From a checkpoint of a small transformer trained on Wikipedia.
Size: 15 layers, width 768, 12 heads of 64, MLP 3072 GELU, vocabulary 32768, 131M parameters.
Architecture: biases on query, key and value, tied embeddings.
MLP neurons of a small language model. Each row is named by its layer, matrix (down: output weights) and neuron, and shows model dimensions 320-511. Each number is 128 + 32 x the weight over its row's rms, rounded and kept within 0 to 255. Numbers have three digits each.
A block is one neuron, or neurons of one layer that tend to fire together. After each block is what it responds to, as a language model described it from the Wikipedia text at the highest values.

L7.down1614:117187138110163114191088114120056146128091109129152155216100123138098145167161156115147118127099118163195068148100141169078175144137108142153158106107181120120069137120124172111128146126088159157182087083136136102115163159131129128115106105111153126226164116150189140117121119168085104070119127112169142122105101158131149171151103097154152189111144109140108123162153148021068108161144105148076145124080143122133116133141088089114177163125154168136133086136157142079144193141120168109163141125088099055126131137193148146125208106122135162186138097080163118087171132138166148182
Description: Words inside set adverbial phrases in narrative prose, such as order in "in order to", "matter of", "at the time", "in the process", plus hedges like just, narrowly.

L2.down647:159113102084128168127156092078109128176122117101179115172113188124103150092098144136153100118115138160152063104079143094122181153163111151091140144159104160126174096118123186102125110188172094136113138058121123112123162174133205131184164108149111137177119150129138090154115133144085128114132123159154084104091136135150103098107140141105126121096075112154088195123100088107164191155098106120145091134107162131180160068119074118130097158118154154124157108116156148163131212103135122183111144141143175136144132114089123115117138123134126118137119201132129158124115185104073124171
L2.down697:166122149150147130113089099111096111118109138114117114106125146123098142165130157157108143088094165107071144161097170091126161090108113075123134063154154125062157120107104125187128125112167191137011102109171138134101080157172114147091119120100118083100130125124076130163176067180139142159092154100078119111117123185160153117124106141159156141084102096133140141133144155144127139126071161134115074149140143150142148171115114125190094136151095089116172128182112139136138166140109102130145179116094126148153080158179103123138104177171104085210173098103123059104172105059143108135
L2.down843:140181182136076098112202088140104104095167113079188166135125110177195148134142158125133157129071088147074138149131124121139131062165126176127148168149162100137098062138099098106183138116185103107127109116156206116149148118147064190133092077151154163154106167190145099083133150145120157122088118133124152168129137173130097143165111119139110138174136130166135180116106175084160171156090104153126111164166093066141150171124127076132146108159098124146084201150151108120124148116139125112109055150149113134168156155156123123143142177094055140167109090166088095117143171171132186069
L2.down917:109087125125102124153126078129086094121115081133178185149137170127170160102145174187106106087067123136167128133099083140158141185115147109174150091137141108179192103148121143103113139118133148091123131116158109163062230088160159138159133110146087124187089183158123183153164126168081118096183189115111155105083141116126129140103122121146119118133158126114121165099159097140094165174116013088128124142083102130157132167151226105116080124095081090119124124238097074129085139173111119098142085174120095123090130087115139089165125106184118113120116161078085154158121146146130161126
L2.down1170:125162162168136099176052136081171120126143171131104158092151169203120074136062142128071126080104170128133087071142142140150094145129170097112149106189153132148132119189192129152127179201129108153128097118153124140068105155117149117144112117145145085151121117085111113146091128153147154139138130089144175141070129125088068093091102143147113131086158137108095113094080072129143179159133154181130132140156133097099139076133074166140139153113149128104203195101183146063150114101165154050162145131126127131120130189142122126148172103108104182106099137124185156177188092127156127087
L2.down1202:142058122111100180144134137155119118121137122130157142140154086114151202137136140126161133142206060144182184126083109143175084061116091142129107173135160148119130093096195092148147083166147147118170130157139107136083131084121111163078125055166118059124141088056105129129170104092176114125071120130165083118178132150170160152116072080144103155205155072139152113170128175070116118127128127140103152141152120127135150129120151165125051130152149128158090152155119152166101139192041108118164153112106200120191101150119087093083152156134145068167120192155121178132161133130143144106
L2.down1315:164125103084092143132122181105208135125101166090163089147161122164113124136180118146088106126058089094104099081186144103112149064159068130083106130150202156152114090112194110141198096124125126122167146075083119151092116123066126083144119200118087103211078139097115113134152118105065105122137175071135200126106152160194070099148125139143147137149142170154077163108114166188152143160128120162076188136176148136143117157137098081093119129171074101145092117133115105117104176123161174147166086094136141115110160186173094128117099155152126162166199142153106114181158138120148105088
L2.down1377:133141135113170108127101113086145145093088153162135151158190124150239163128136108130124181132103161101118102133157171079099108160104135087085109133144100136135064148171116187071149109128166082127133119072073208130175061153118136168178124148115139132119149118129096084138160089100073035115103164113171160086144143111104087126112177147147215154112160145069143095196107101097192128076082160150104137130135151133085131173119127124113080161148144112081101132129135073106122162186143138118129184169135119138149084113170172074120120124052159145155095132113095127107146121125186126114
L2.down1381:121113140151124131129127161135080058108092086161177202206168109127138100122134135147089147107139118191123126131128098212131124143149123107098147130147121083142172107095123107148119144170101125112105087094127103117147137192103127142195105148151115110137090125098133204128128106150094148104123126075173124104122142196156124131161132157141097080201133117058094081146154116170131162115121161132123161144110132153144198138158137168159103159174164157136195110161092108154115136185208161205055091175075172103084098113111075124099151185164091166142163145112118185152176138114160071175
L2.down1726:119112114110085172118123116098110098139125068122156144123126119118094146094150184157140137179121134061162129147164141159119142153089159171130061118095169118180033172075142192098140108113111151123103140164106142220092106159119115129137081120115110044145097160153043113090154111197081116097146119147094174159154116112139111086140101140120094154106161157090096126090175158122135061140132108101082084150065082179132116139108133111126089097078120150156139126104121082173105134142142159105159130179111096072110171071139139185088151085086152143122124134109168145174085101095139156072
L2.down1966:113069095085155093158141169140146172142139119141119119097114110219108108121126149175151070080139113107123129101161133101146096143172075096072131147138164097148161188150080072064118098142191156130159149143169137126142093094162124128145101108126079169152044158111106135107101093124086096177205165149121095147115108124152155141147100135138103118123131134125072092150118120148112154103092157181106176124128104102146147111115135104124127112172158136094132172095140089160108099167139142121152102150136120129078128106110140195136142066087130146106043174061061096124134127101138172117
L2.down2152:119126115120173117178087124093158075179087111105108129119079114184117122134144088081076130137152140112080187072135157091128151142156160058084087120173091148155127080181141168160158107062100110144083085159116093141146182100092192127168109149103121143154129148118127169123131108134142144181158083104131096153116120192047095164073139122149140142160152143099142145128125108133169183138088155104171114114161108179168147146124127129101144044092128161080128074161203155114098131130095173183155068098106209127194153118105100132000188164072067089098108151136194132120163127092187116099
L2.down2163:114110128143201158100062130136109119102151064165155159139098148192149163124150153177086089052133084126162129110208156095175128120169170068195153118145113144181098106141094143166163082071097108168135117127122110116127118151097131117104098135177042157158136175105085093119121099186172151106156117186103092122127116112129098147094112117138110107129136176053084125112140117120096136131078075123093064141143090137067123156165101089077130153111110154158160146090173163144071123128219121114107193164110094165149124076165097120078042134167066127133135116123129108134180072100137109090
L2.down2840:130133123077161171120142133158134107153140108136161151124148085166203117154103098081116125102144151098121102124143097147109169126148125151103139082160112101070076095106117145142088133122150085175105135148079100138059118211120137085128105133055141110179189105142144157139117091146128091131078082113131126131117103126090087158141160154103133164149123178110079120182110160112169157156156128112113136124101190091116139069122067132174072166123156061103157087097124142097157064154158149074055160163098162195131145084178074123118198104118120146089117146151113110143154090170118154164
L2.down2863:079099141105136116138147181104125136131110122150093136165157111116190137085155182151123123132116085085146126131099164108137109160121165131177129090126143123090135081124098156197097120101137123141108137128130095089178073219166111107193133158142181131125079138193151110136114140146129117059140120079138147082150101143137106134089126177145157125099159103137155110156146209084139120089130167090099090135068148184142107084177091144189090096132172107130093105091183173107184097175179202155101137108088187125170085106152066095115125178084130151109115142148120140147146165164098107110
L2.down3048:061108124146132092125166110088138102106179094137096121146130084105091131110119137074147108162129109128083158057177112121112124078096134097188155181137154103170125208085161103116113113084150156112152094081086109121137146069080107137121088127139193180126121144159097125086149059183109145109144150104122085179116158097094173189036131086088133115094195115137125095128138191093089166160169186106147069115097114141168082133141111097127138108092112096126120127111170142141142103066140143139129098144167111167092112099101117144139139113117121122092092121099095131144117155165130176139
Description: Formatting points in structured Wikipedia text: strongest at the slot after "﻿ / " in coordinate strings, plus line breaks after "= Title =" headers and table pipes or colons.

L2.down112:152108181199108106144146113122121173085135110175112090133017168153127080145184169172142105116128088164118111112123112151139140075105108085110159121210134068110130133081164096190122129145138177088089083119160140092084152123132147116128101138147151117158165116088148181124086190174086135087165131157150133092107093099118063153119116127151128131156091142155067115107142181147127161147180123150120124166114165097173163146156118161157150184095167139129125123097120133097079088125156101085129113127146123039141085188171131149124117147182112126103165169119122152123124112091131123090
L2.down359:117123151117059124179129124126089131096152203152163160052079151160206158106208197114155130091143148091126113139161150091111139056143099122115197146179121105117119200052138057134087115124110118053155118126123190171111154158099103129166139137166145175140152184081142088113140103154107127152101142122097168158110082101146159163116120108131098156135109150096126068178158147102099129133206142192156064146128089133131153137164147177166176159151170086120172190117105092139107134070152110170142137104105149139123078141054110138119100122088112101055150139191134132158146158110164151164
L2.down574:158094131122182126117100117078151200161142091134147162163135117127113173032115193162098143134082153193128138119091141102136124072156093168153153126130133162176106183127105109158173066122070091104186177148143103077107155120097192104113173164119149120158152141112144112144136095144081081144110107092075210078143156106117138106132171150107083067134161136121134161148073092143142186108146113134130060127151135135163128135167144196162119134142117131174102114124170086178119156100094099131131107149100118122155160156100083183095121157068125113150122120107169123090104157073136122140
L2.down642:213154160085133071126126120168160152079090163160082092144171146075113147149142176145144179103126161168146112118162176133075137129142120126124117088149087105085087128181097173134086160165085176117124116167139145090162156123122155052090159189180101090135178146164073119107147082130163110137197145150059180095122122114058155105143174147224105122076085147141143109103083083057147124187165139151116182092140082102105107126100129136146200088146108103128212129149122158154125111138156121148154203157118129106106047138126117116125104134071096152118169113141179119130154093125173133162
L2.down686:126142145107119121158142115141160098146109125098104129067133147111165147139152174134082140130129124189113117172074142123156122141187148138148118191122180141159120157099104075139161161143147170135104157077101127179131070081149161150095131138136115142070177067122205137164129108082150158139173099147124123120059149125153129129102129143126182123130132117129110142095168104116096157141114084107162157055180102100095103112172136134127089081104130154181152173132186101174157113135110147100121144134066141114081092120143110091078166177116185084146097144138079080103161149135135080150
L2.down1191:141217153125160134108121088183124140066062128116140141111196178181117204121122063131097074147129101172110097134135122113038123137128135132140066096079092157044111083101117165094133101163131139158115178124128151151128068154094060130099086152168118193135196124154082126126151212102107153149161162121125096116132121163127130150148169165107134153089168111151106080130142085116083156125116125179138170121136077099079090175083143112113079132127120121118138112164084145161165149155131069171105142151109150142132124162148197163099178125116194125156157092159146161175155072128121191136
L2.down1194:131139143138158124150120096093104178148137170099187147107187206149105176074155203159169135064123074192197117153121101145127114133103098168154080098134161100138131136163171110136125130107053121142081175105095137156096124165113149084111135096147123153078151078158156128085102162128108054135150109109164167164127184144146186117127175144156172094174198120142091100115088164065129152149140081175101110122172149129088138122087114118127130106147161085158106170083130077191125089100117125110166111112174160174073083090137107115155105127081148138106093160122117139085107121152175121107
L2.down1354:129067073156102076108161080175121175146135163095106144144156179110167059139143155163115133142136141146135158118108163145138099126126219102087121136068141141152168171120165094126155167142132157119086124135125148169093133084140137121074151139131194157157138209157110100112161093117135116200129103186164126112161150106140146086126192147077153113164084121110145093116140081124138140135089090182189171081169167124145124115117124131138107120121130177190147148115151133137116116147132116166082114115098099123143126180130147156169164135089153115075114151112078202104125181113094080122
L2.down1441:104167165145174143131179135111132061101153136102170143142107132134120093090117140108126180115129117184116157140136098168148122138129091156133176074163086136175133177122128107151071164107135129120127111107175120238110217123166108168095105164106166127222135087172117146124197169165137145138147191100142129136072124137080161105105101172132159021122149133100039099076096141126104103097191129147088165138135122111138102046096111176204156125117107096099134137142116157133120184116122133095151121110118065093061069122101135120102124147090140100131075115112136089109141100179194119104
L2.down1644:167075154150168067097082153094099173154188104138131139068124153130144110124135174094119125150115113109173136082153132167133135139128144146088071037087106108142134170160133092125210108117145118184176121103123148124106168118130149110112114115131122177124161138154109134165178147193105140140187147107100121179142115156137098153112128114088115119126119146116130147106181120109125136172143090136163152135156142110131093086199129092166166112103102091115151112185133120149156164125119112105151123115104144173107088131104091134099119127101179043114115098123111111090166120130132109147
L2.down2242:133152055106154106166127070138133134126076103134169132166158183105130096087119147045116128161139180090183192139102182150153127097071163104133149141130148225159093162070078116138100158130106135089140063129116119159139181124090128147085082097084179134123149158137099171116114118116151130132141138149168156157127122163124108105099123164082121143085140127127168098073140098111161142161124139092109100152114087143097100162108121190173110085145143100110075102110085138126124166114123119200079106102154219163117106100187052131138107128127160129092152118168125121155199132083174159137
L2.down2373:071117100131159151070153141149133159112152084121179116121184085188171148092120078205134078184110176094162136136069155158099184173167094124129158184125118188145135110075157147095127115116129144133160133117130206088186135162119102073178164107134124146120158116193169139126064110118109178158104121168121166114112088092130157125158142104202143116116093112101101168157141177146098106096157122147165126166092098134125209136108155166110134079110127066117095113101100120091145129058099209212148105106108153140122166084051134091130136135140118168108143169161170164149132142195089107167
L2.down2724:123133110100057167142071117114110100148161075132204086117112138142127080211087121078087080086151155119134135156128086139099125131144126143163156187119101115159100160106127150104164068106095169176179139093115145139081122138137095189108112068087074138114138118177073135073136101150163103081105125151112116139160179116150156150181028141142139145114147152117119187146151111100110145107131096182125080166158140113174163112194113122143142115148119138137123110104172169144108157129064164143109123135120051079150131123135077144143153122081130079170120169109077130123129123023159172161
L2.down2753:187121144116179121113148154135158131119125134135134113115136104159118133120118163096101133049116120178098143139143168122065099090120108086096122086128119118087175222124197092150148090050096144118117133163133127101126151113117120145124079136121155123157188132124122120152075120156126101144162111142064130086097134159100164163123091095095105142145122199121076136132147106143100193111165147231187183151128094142102119146130165187164158080154066097078142156142137106127077137146090134180124135162151151187128089109071130148096120136120058127104168154154150120116189103159133180109
L2.down2921:126147096134104138143169104177103106109184093101102138100075142160135114083185104123106087119125108081157161079095166165144150119156092170133134142100136093154126137122105106081119143119165150149091083120105139134115117171153101153143161109101132182147122128086060153109184145163106150102083103119186119097055234122189113157108104088092158130157155147121134131117162191106060156132062092155149071112119110086079114110248089084125166152110106143120135125166153071116105137126082097117122168087157110149073101184160117109125106116146107095140150146136099150118162091145104136110
L2.down3065:075130098155150127105150148119125180150138132137131139143117144113109145178133136139120096142151070089073066128138070137124101090110110152125152077129157146105070202134137103123133086162107108081123041181189119156199084182078131202114070122149196118170117115124106124114150101171130098155145094112100155132107116139160177152130115162116141130193138167152088091136126107101129174142105161082143128078195104150107110108110165164064080125109082124110085172097105081068157176127163127145158115144122116138093136123083221145066181120126175157152174184106114117143123080170127191112
Description: First digit or space opening a number that serves as a label or ID, e.g. Project 1351, No. 12, Game 3, District 15.

L11.down1005:221171115111103167126100020050111077112099128115117093089178097178194094050144132068179119096089112079152115128139177183108091163121126133189166095153134104141081091136136109048139120102135109153132148136115081123142153132119092127194184103105140098162103119105046181169142129201120134147167104098091094127091164116061094119156077156118183124091122106126117113139136116140120152113117115167066095144115164097101170166105104130157138172165071097141146169050138090155076137172150127114139124122130111124122106061134138123125147081203168145159169133086104120160119067166168142137
L11.down1448:107060171131057126118093142098130164108110112131162157151129142144096187093108160081160152066092097113111099156184126189128148125151122086138137173147120090144127104117144083134135095145140150173132147143107140126148133182133135156122180108104086160116138103099086097197132101175112125153119070153158138139156145130159133128179050093180151145061142141168152052071111105127120098121159108141113117102147139123148086096170078145094171137146120084165117089045146111104145092083136128157163132116109113154115135110106129156197064146173146098212131127101123099115109126133136135129
L11.down1932:192135171039107142122073103094134148073128100096134175135126094175168114189156129139129166122046121152089125187177186130114121113184174054200057123166181158157108130156109106093099131147178169192070125164100076184112085175138146091164188079098172116141116106039127095156080070161091153181108124095185130148135181111131124138173100116129109140070120138181100137135099121136083118131102139076106170127170143128126090108132079089127058125145150149128150173066110069119155137139078129154156094104160128140158121098137080130141184142169126166143165124173148152157119089151101169139
L11.down2113:167172110149128170120181136137122126108131075090133160116148146135138102120144247118107131087147110124120111111120105162104129132167128126094142098116161104126115119178163114154161148169140134144118157150134157172110210072132114126124083164051111065255123127103099119123117118250136141122159156035136132174125160136122138088130152116133140163083141165096155115117103164126090127170118154112108138105117101113106066143219068091164130152097094138150117135127140163117111112161109112100150145162174087123133172092092144144130121111122135129141105180105147108135077161131138255151
Description: Middle digits of four-digit years (the 9 in 1969, the 0 or 1 in 2016), mostly in year lists and ranges, plus the first digit of numbers in table cells.

L7.down2958:134158138109130148085141164218044146085057179113166153161187104124126124069094126146134114184095165211151175160130149120091149164105123130109117109138150235089149148084216097156163136162158110126213141110077157122146155160112166181167099166176209156128139093136096131117084128182135112079127199107139141097130114144069135157147151170147171109150158213173109130123089072135115104107230139154106151153110158088183156154104117178145083121162180127097094117120101147193129168119113210190176105121093118171117131164141054203147106126111099133201160113125079131127120122158192168115
Description: Final token that completes a fixed multiword name or numbered label, such as digits in "Game 1" or "District 22", or "America" in "Contract With America", or "Places" in "National Register of Historic Places".

L11.down1263:092114108122151141098098196136127133175131093164083111114083139137130131151065195130106183131093089158109145141171094114113113109114143104140145132190117134149147154119129139084092181085107170117124120133101170174091197150118099082085147145150143143232125211151084125070132167145159144128165157115147118141125092152145163136104123092125130184107154167125174146153098101104164089086155110172138145049157133110169105186139109165131137116136111109121122095099177139128062128107096172181128082111183117142215087105155115135125100148184148174091112128142148115137154158180048092082
L11.down1527:166162139118154158143144072125122097149178133111114070115121129113170125073148147131105167105139093152143143126145156153147171146153137150144120116081146108171117054168176119135096149148070115164108170184100145103114109145110116130168139119088149122084118098169038148094135161174103147045141110152097168110148079090111144157139141162145130132153131135089141143055110153198120049134122190201065184085130154147087150130165116070079153165126151132147125128160149116130072108080138159125147149109108116106081105088094097118149109106110090108167115139133106109137150130163159132120
L11.down1954:097118059067126143141099104110124086098140145149163168105111125067088075154167109160134173170053138099128202068089150132143120166110129097177169108093110147120119134118140109152118079130142097145097148168103113200089122161124096164173099168104141088141146139151120065154107145123143119114162076115120150193200145101120117138117053135097123205077121143132138143089133121113133091163074081104069130139101192095108179101161117149110137092140104178186156117133179131169091116108140151198115134086145142144107130122117121084136136097108083105181078163120159088112131178143148090135
L11.down2943:112132142141109156123140111142164076106160119154114084122136104106153086171091208143118170055092089114140132119112217085130133160164102154156100163089108107168105089130143136153197172170122160165107111173165149128129127155114153121145107099107148155202131084148111130118129141165100173108131093085114138121105117133142104092077094117100114109140163131109159126109125169133145126095125163148114103118098115077117141112169120101112144130109146123151136139096146113149140103135143063121136135136106120083114095101107165142130073146124088093147151115146113078131176152133122021085
Description: Inner byte or subword pieces in the middle of names, mostly CJK, Korean or Khmer characters inside parenthetical native spellings (鈴木 重…, 西什库…), plus split Latin names and mid-number digits (Josti…a, El-is-abeth, −14.6).

L11.down352:144151096107153078158100101096141085092064127154114064195093137122081165066149188138149089107159114112159123122124170119083100163099146093145155127118174195133109144108102177183179085143111124077176171081133115125048145126136126160115193129104081097059116050130162107101156089200156127038139131103152158106162106109131089143085177122163119169178158077142114111134107130148112126111113095183128151130133140099127063052136087122071132115151085129156091107136134129137106134177176094154119093139154198102146165133150152108102125144132135150132073131157157083122120163117132175072
L11.down860:095134153098121103139095078191134113115169135140059115107111124114169114114132118153182164118159160094131088105095140106155161148120108087215122160207116177078097126099106126147119167139137153108130124157153143115117123174092153150164127157089134122106137077144127127103153159143135103073097167155209130130127143082128160130161164181107150174119155044078145123106159111101119120128092150157197109139095136146129129161054149149144154051173109152144098082191172109140053120114122123135095141116110109115144128051153106128108108110061148159102136090152117118129144091115136152090
L11.down1849:154126085122113165067089105124129113071135186175130044147108152115040132086115168128173154103111134095162085100136128157066197172109119134133130134125126144056144089163111100139143087111118152110183095126111122150168188076093141065126090084104126158101150113119116135104162169191098113029132124121110108144081156064132144082105087111134131145159171164119145169133191138117191152147161119070118145120087146111160114154141095133168103127095073126146147137133147139091144143085088077198153136079118155154138149126109121118149153169121082116106144106169120119110124140029145190084
L11.down2311:103153148117120167156105167073096151098125083103126135099082173079096149076136130162123152115140086113199113139116134167129125124139165116133117121100101149133119158164096115142169155160089154078141141145170105103142091146123122154125187150060056127178143174178199117158175126169143162112163067175128084101141140123131100078141152120147111095128163117086135114126132113101118137116103115098141078125169091081120161101106203131168072092132187121122099150121136107174080081115101097070127117064158099151150124085115053099203118190150186115117150124109149138164120127100159120142
Description: Two groups: abstract nouns ending a noun phrase, often before "of" (allegations, difficulties, hardships); and leading digits of multi-digit numbers in dates and tables.

L2.down288:110181142075125095162146152169159078067103151122164160119114064168144076135163155074158130188117132177127125136193155134100133093124166119105137145143172153120167075093114159148132123145115105092121142170165112148171125218134095096134142143140123123095127178084159133139107083102136086119095131127108125086125086124109152215149136091217097139151115114047099096148159139089136163127145170180086098119126124145106128054126107122136079063153141139067164143083098173147137219148126046140099127102124093158109102169155141128161140113143122167138155141151174087116075073120208113123
L2.down300:133129147106137099152095169126116157193151147136130149154092182162112102118157105159143183068175109130123073081138157076176118118183167110116072183118107165111145100089127084114120146102142082128148129096120113100175093152097105111130098109088110134148199109105150169154138134083077125146109147127165099174139100135107123144146183187160139121121098164120134128212155134204099123093138155176121175145115101154175083146136094111107138147130136158128161140134119132153147117141124121146108103108088095172114133152168093095090150136124124109110095130218127095163157097171147090115
L2.down511:148101146089166105197100154159144151163111095157122213076131177108150111138188150148095106058150133120078157146087154170165087068111067087187148105113131138124208134130125084098106137128138123122117088113184090144132081142167094109158214091103187098139169084071143123089105141162102106150053113141049167153111110157156133130164113099213098128125120100145197151141146131185136178132050165128142156147145114099180156154120197135118130192139082196143137145197084167089125156101154132088147167134117109107167133113139140129110124116135140061103098135172110111108132068150082096098
L2.down533:123107152140108170187165051119101097174135106132095141178092084140152201124161154114118142070093112082095136087153126097163125115092118108127146091161130131170129138081183094130153049140119076110142054095076092157146112171107115137201114081097117090147145092073103181125162082123107152128150134148185089156156152103118181179107125048184105090139139127142082146170137088145143143078169157152110158211117156113199149104108161145129132109107159142155101162169162144083125083160144141183092102094182158109097133099121184132178110151139159174145130129121121095133113143160098111093
L2.down1092:104192106064147125147152058089133190171149142052172144170128103138118134166160158115144135097114132025078121089132098091112138149149103140077098137150114152106146109107105125125136108100172091132112105167113093086137120162117120142147128159069131065133143092139133113169106139125124134121125149131143107115154160069150131144145153107105088171132179117147163164124106126117133137112121150143137158109100122160123179140194129131179152148161185165185162110133197181135165114173128123213084197132139117128063165122179135169127193115131196147098171118100167123068156161137158109119
L2.down1403:132219151129104118168199124161167094155150147138126173089105126123206112184127175138061150089178112115136206165110083097090065109160157098116101070154151098141121104158129139138172091161144124116140132155132155151110095131110103115110163153091121148186164139080119214136105223139103134120145113144113081185091118183082173165111109091118140153130111136119171105105102175161159152100100121137102085111153080115134054134165088098140160123162171090121156126071129146161107166087104158115130136166148121122061116098183188109146116178164128138083140167133114144043117140119130112111
L2.down1429:163123105130135118108081122130141126092125086160093154051202067095091092143167108148168074062205127144125111150127159200121192167114142115129145137141181136166074149169140167190118161179124132108098151119114140119131095119162147108164165152157105156125102134138099122103158086163154153150153152169138083137123080236184109115130087111123129162082153159129032085111073071122064159084079109121070106074119169133118131105057136156146086185151163138057118163138118164163112167151124087051060101155156117124114117110129136123174110089111128107082162157108076159139113150098104195137
L2.down1814:172187101080124123128154116107113093174162107124061150145103143111140124118077103088159119058069118024145143047146060091059087177166173108127150181105147062100189131094133145130177133075136100172138129158122097166165107082102170149136150097153132144140152139180082179120093153126100070121155094137105193102111117125116158140176086126117100128107078138182207102116099141123113129090124176102085099119158112159156188159195098142171108110125162127168111175118166151101080160095088072116127123148140085176139131176139133123148108115116143062133144128152098125145079150166073049139
L2.down2175:138123169126098111173138167071122109146140167157107161113143094182160095183128075139153174127114109119180130081120117103115191108104168145095135144116075190066211121156196130120119069119139129102092104156099110142150139127092111098135130119131183099145110151143096098124150142142122145119178111172131125099158139140169110172078085117089109145130163157123172115131099112109145151161101125183125136094108125150133132138116159074121138150146097124154153153113143132106142138121142097181127113116059171125112116189088073177146134130120149196127106119137144130133084153188112130116
L2.down2276:071161106100136070118174145113114108062142134127107214122160149138152095119112186153078111127073070100127122149123080083091115156136107071108047077064117129094103131150128132106151164208104145148147108136110127103157126162168102148169127162127144098092076110158153162131125132111120054110175182189115133194166072074143131079158124152180156130136130102153093152115150087152120134159118155143182138142149206093132147084081159153165133110145122155113048142176165149136102098135135144085103121109143134138127139162110197133124152119165109153112090109110097107111117144110144124128
L2.down2380:123183114128134110078175063168147137070178104074144136178153106067131107112108116145160138074138176116140135111152160164046187163117127138123158125148124150071195110144136131110099159127141172133125118153148135149138118167148165130145119180131109112132091155129087161171136165158086113146094094172151141160099169150117114182153117136118143138114117177082104155109103129119108101110138163105148157111105077146101094084098144103152143172159194164129133108146084084102159109149171171150080109096146141179127123082136094177118149124149112149142130107114121121119128145087134154151
L2.down2673:158094188083157062110102100099117166125094147142153174186147117107175122175093123144132060068123093126105140103142149185108085116093196119138094166111173109151103105170080159113101170128122160143115076129156057121174112138075071164171161121075096109135092128105131113086157127139130144178171165135163115138150135153174187137114093073110106154137148077094190118093167166161127115073169070163141154115190086173124117131190129144128193138165163115060104132159160157165119110097154108123126115125139087161096108132157132195153150159133106119079111137153128116142116113191127132082
L2.down2681:173093097152118124222161152151166124160155212150087104144106138125145198158088115144159030091105118118128136122156083199145154140134146114147193133143126131125134113123115161132172132122082102167110112158160099139140119132113130098131134112131168042139164162118181117172112014153169200174141080109089154099046156181068105133137148066109127133137122075137152088096165105138125124120123147161140147143156100120172133060140137125178134143175093156124200157111100174146080088071116135157159179116147092126124077123078144111098118128115093160129163174145164114110185142163100103081
L2.down2841:123096169121110118138129176079129109158147096108121138155127128092132127115206124140132173100131077080166138105104084118093114128145109135133178125071177134119121189089082195155141101125119167136160124170142180153148067129140136141091120096091159187210141115167171137121150137118103159103106139099149169170121051106176119122104168135140138170191147179125116149217143121158054115117132139127097118159125126106120148129142155050097162135139151096156140138159114150086120148100137115145152089070133147171100158159150118140142111156137148116105027115126084104109172100065156120133
L2.down2931:144126167134182136112116103108103191137126146064123158129111153118096141129168179111112111133170057135098145182123147125119131138168211187170116123152114114105137183107136162091104168178167125121135146158136094126147134178092158118152149098126122117137105137162131144128166129110136072138109161145106100060130085112097122083128157175146124097199183078148108127118121105170138214106097154158149076097113099137133145107118167154139110122133129154171146125134107146109125080155116129149070150099133124119111114162154161175151085111114066124138137139104063098099160098077142187079
L2.down2976:134172134086137128133108140163052172076133152111136192117113154168099164096101101087102117153116070135150077085136103094143086148103237164131148129094167114136116119160167157160090068158092098122119168096165190117099101134113155165126083136108121138129117104152109106136097107137151125091125165149143128136092131147116164103116136125113146117144075128124100146128067103194128182168154055118132191174161160087129102182146052152038126139106105092168150083088132131108104136070095052141132070180137168149174171103098076145126119163102173170170091065152102140150116061128103146129
Description: Digits inside a number that echoes a nearby one: second year of a range (1985–86), decimal coordinates repeating degrees, next row index.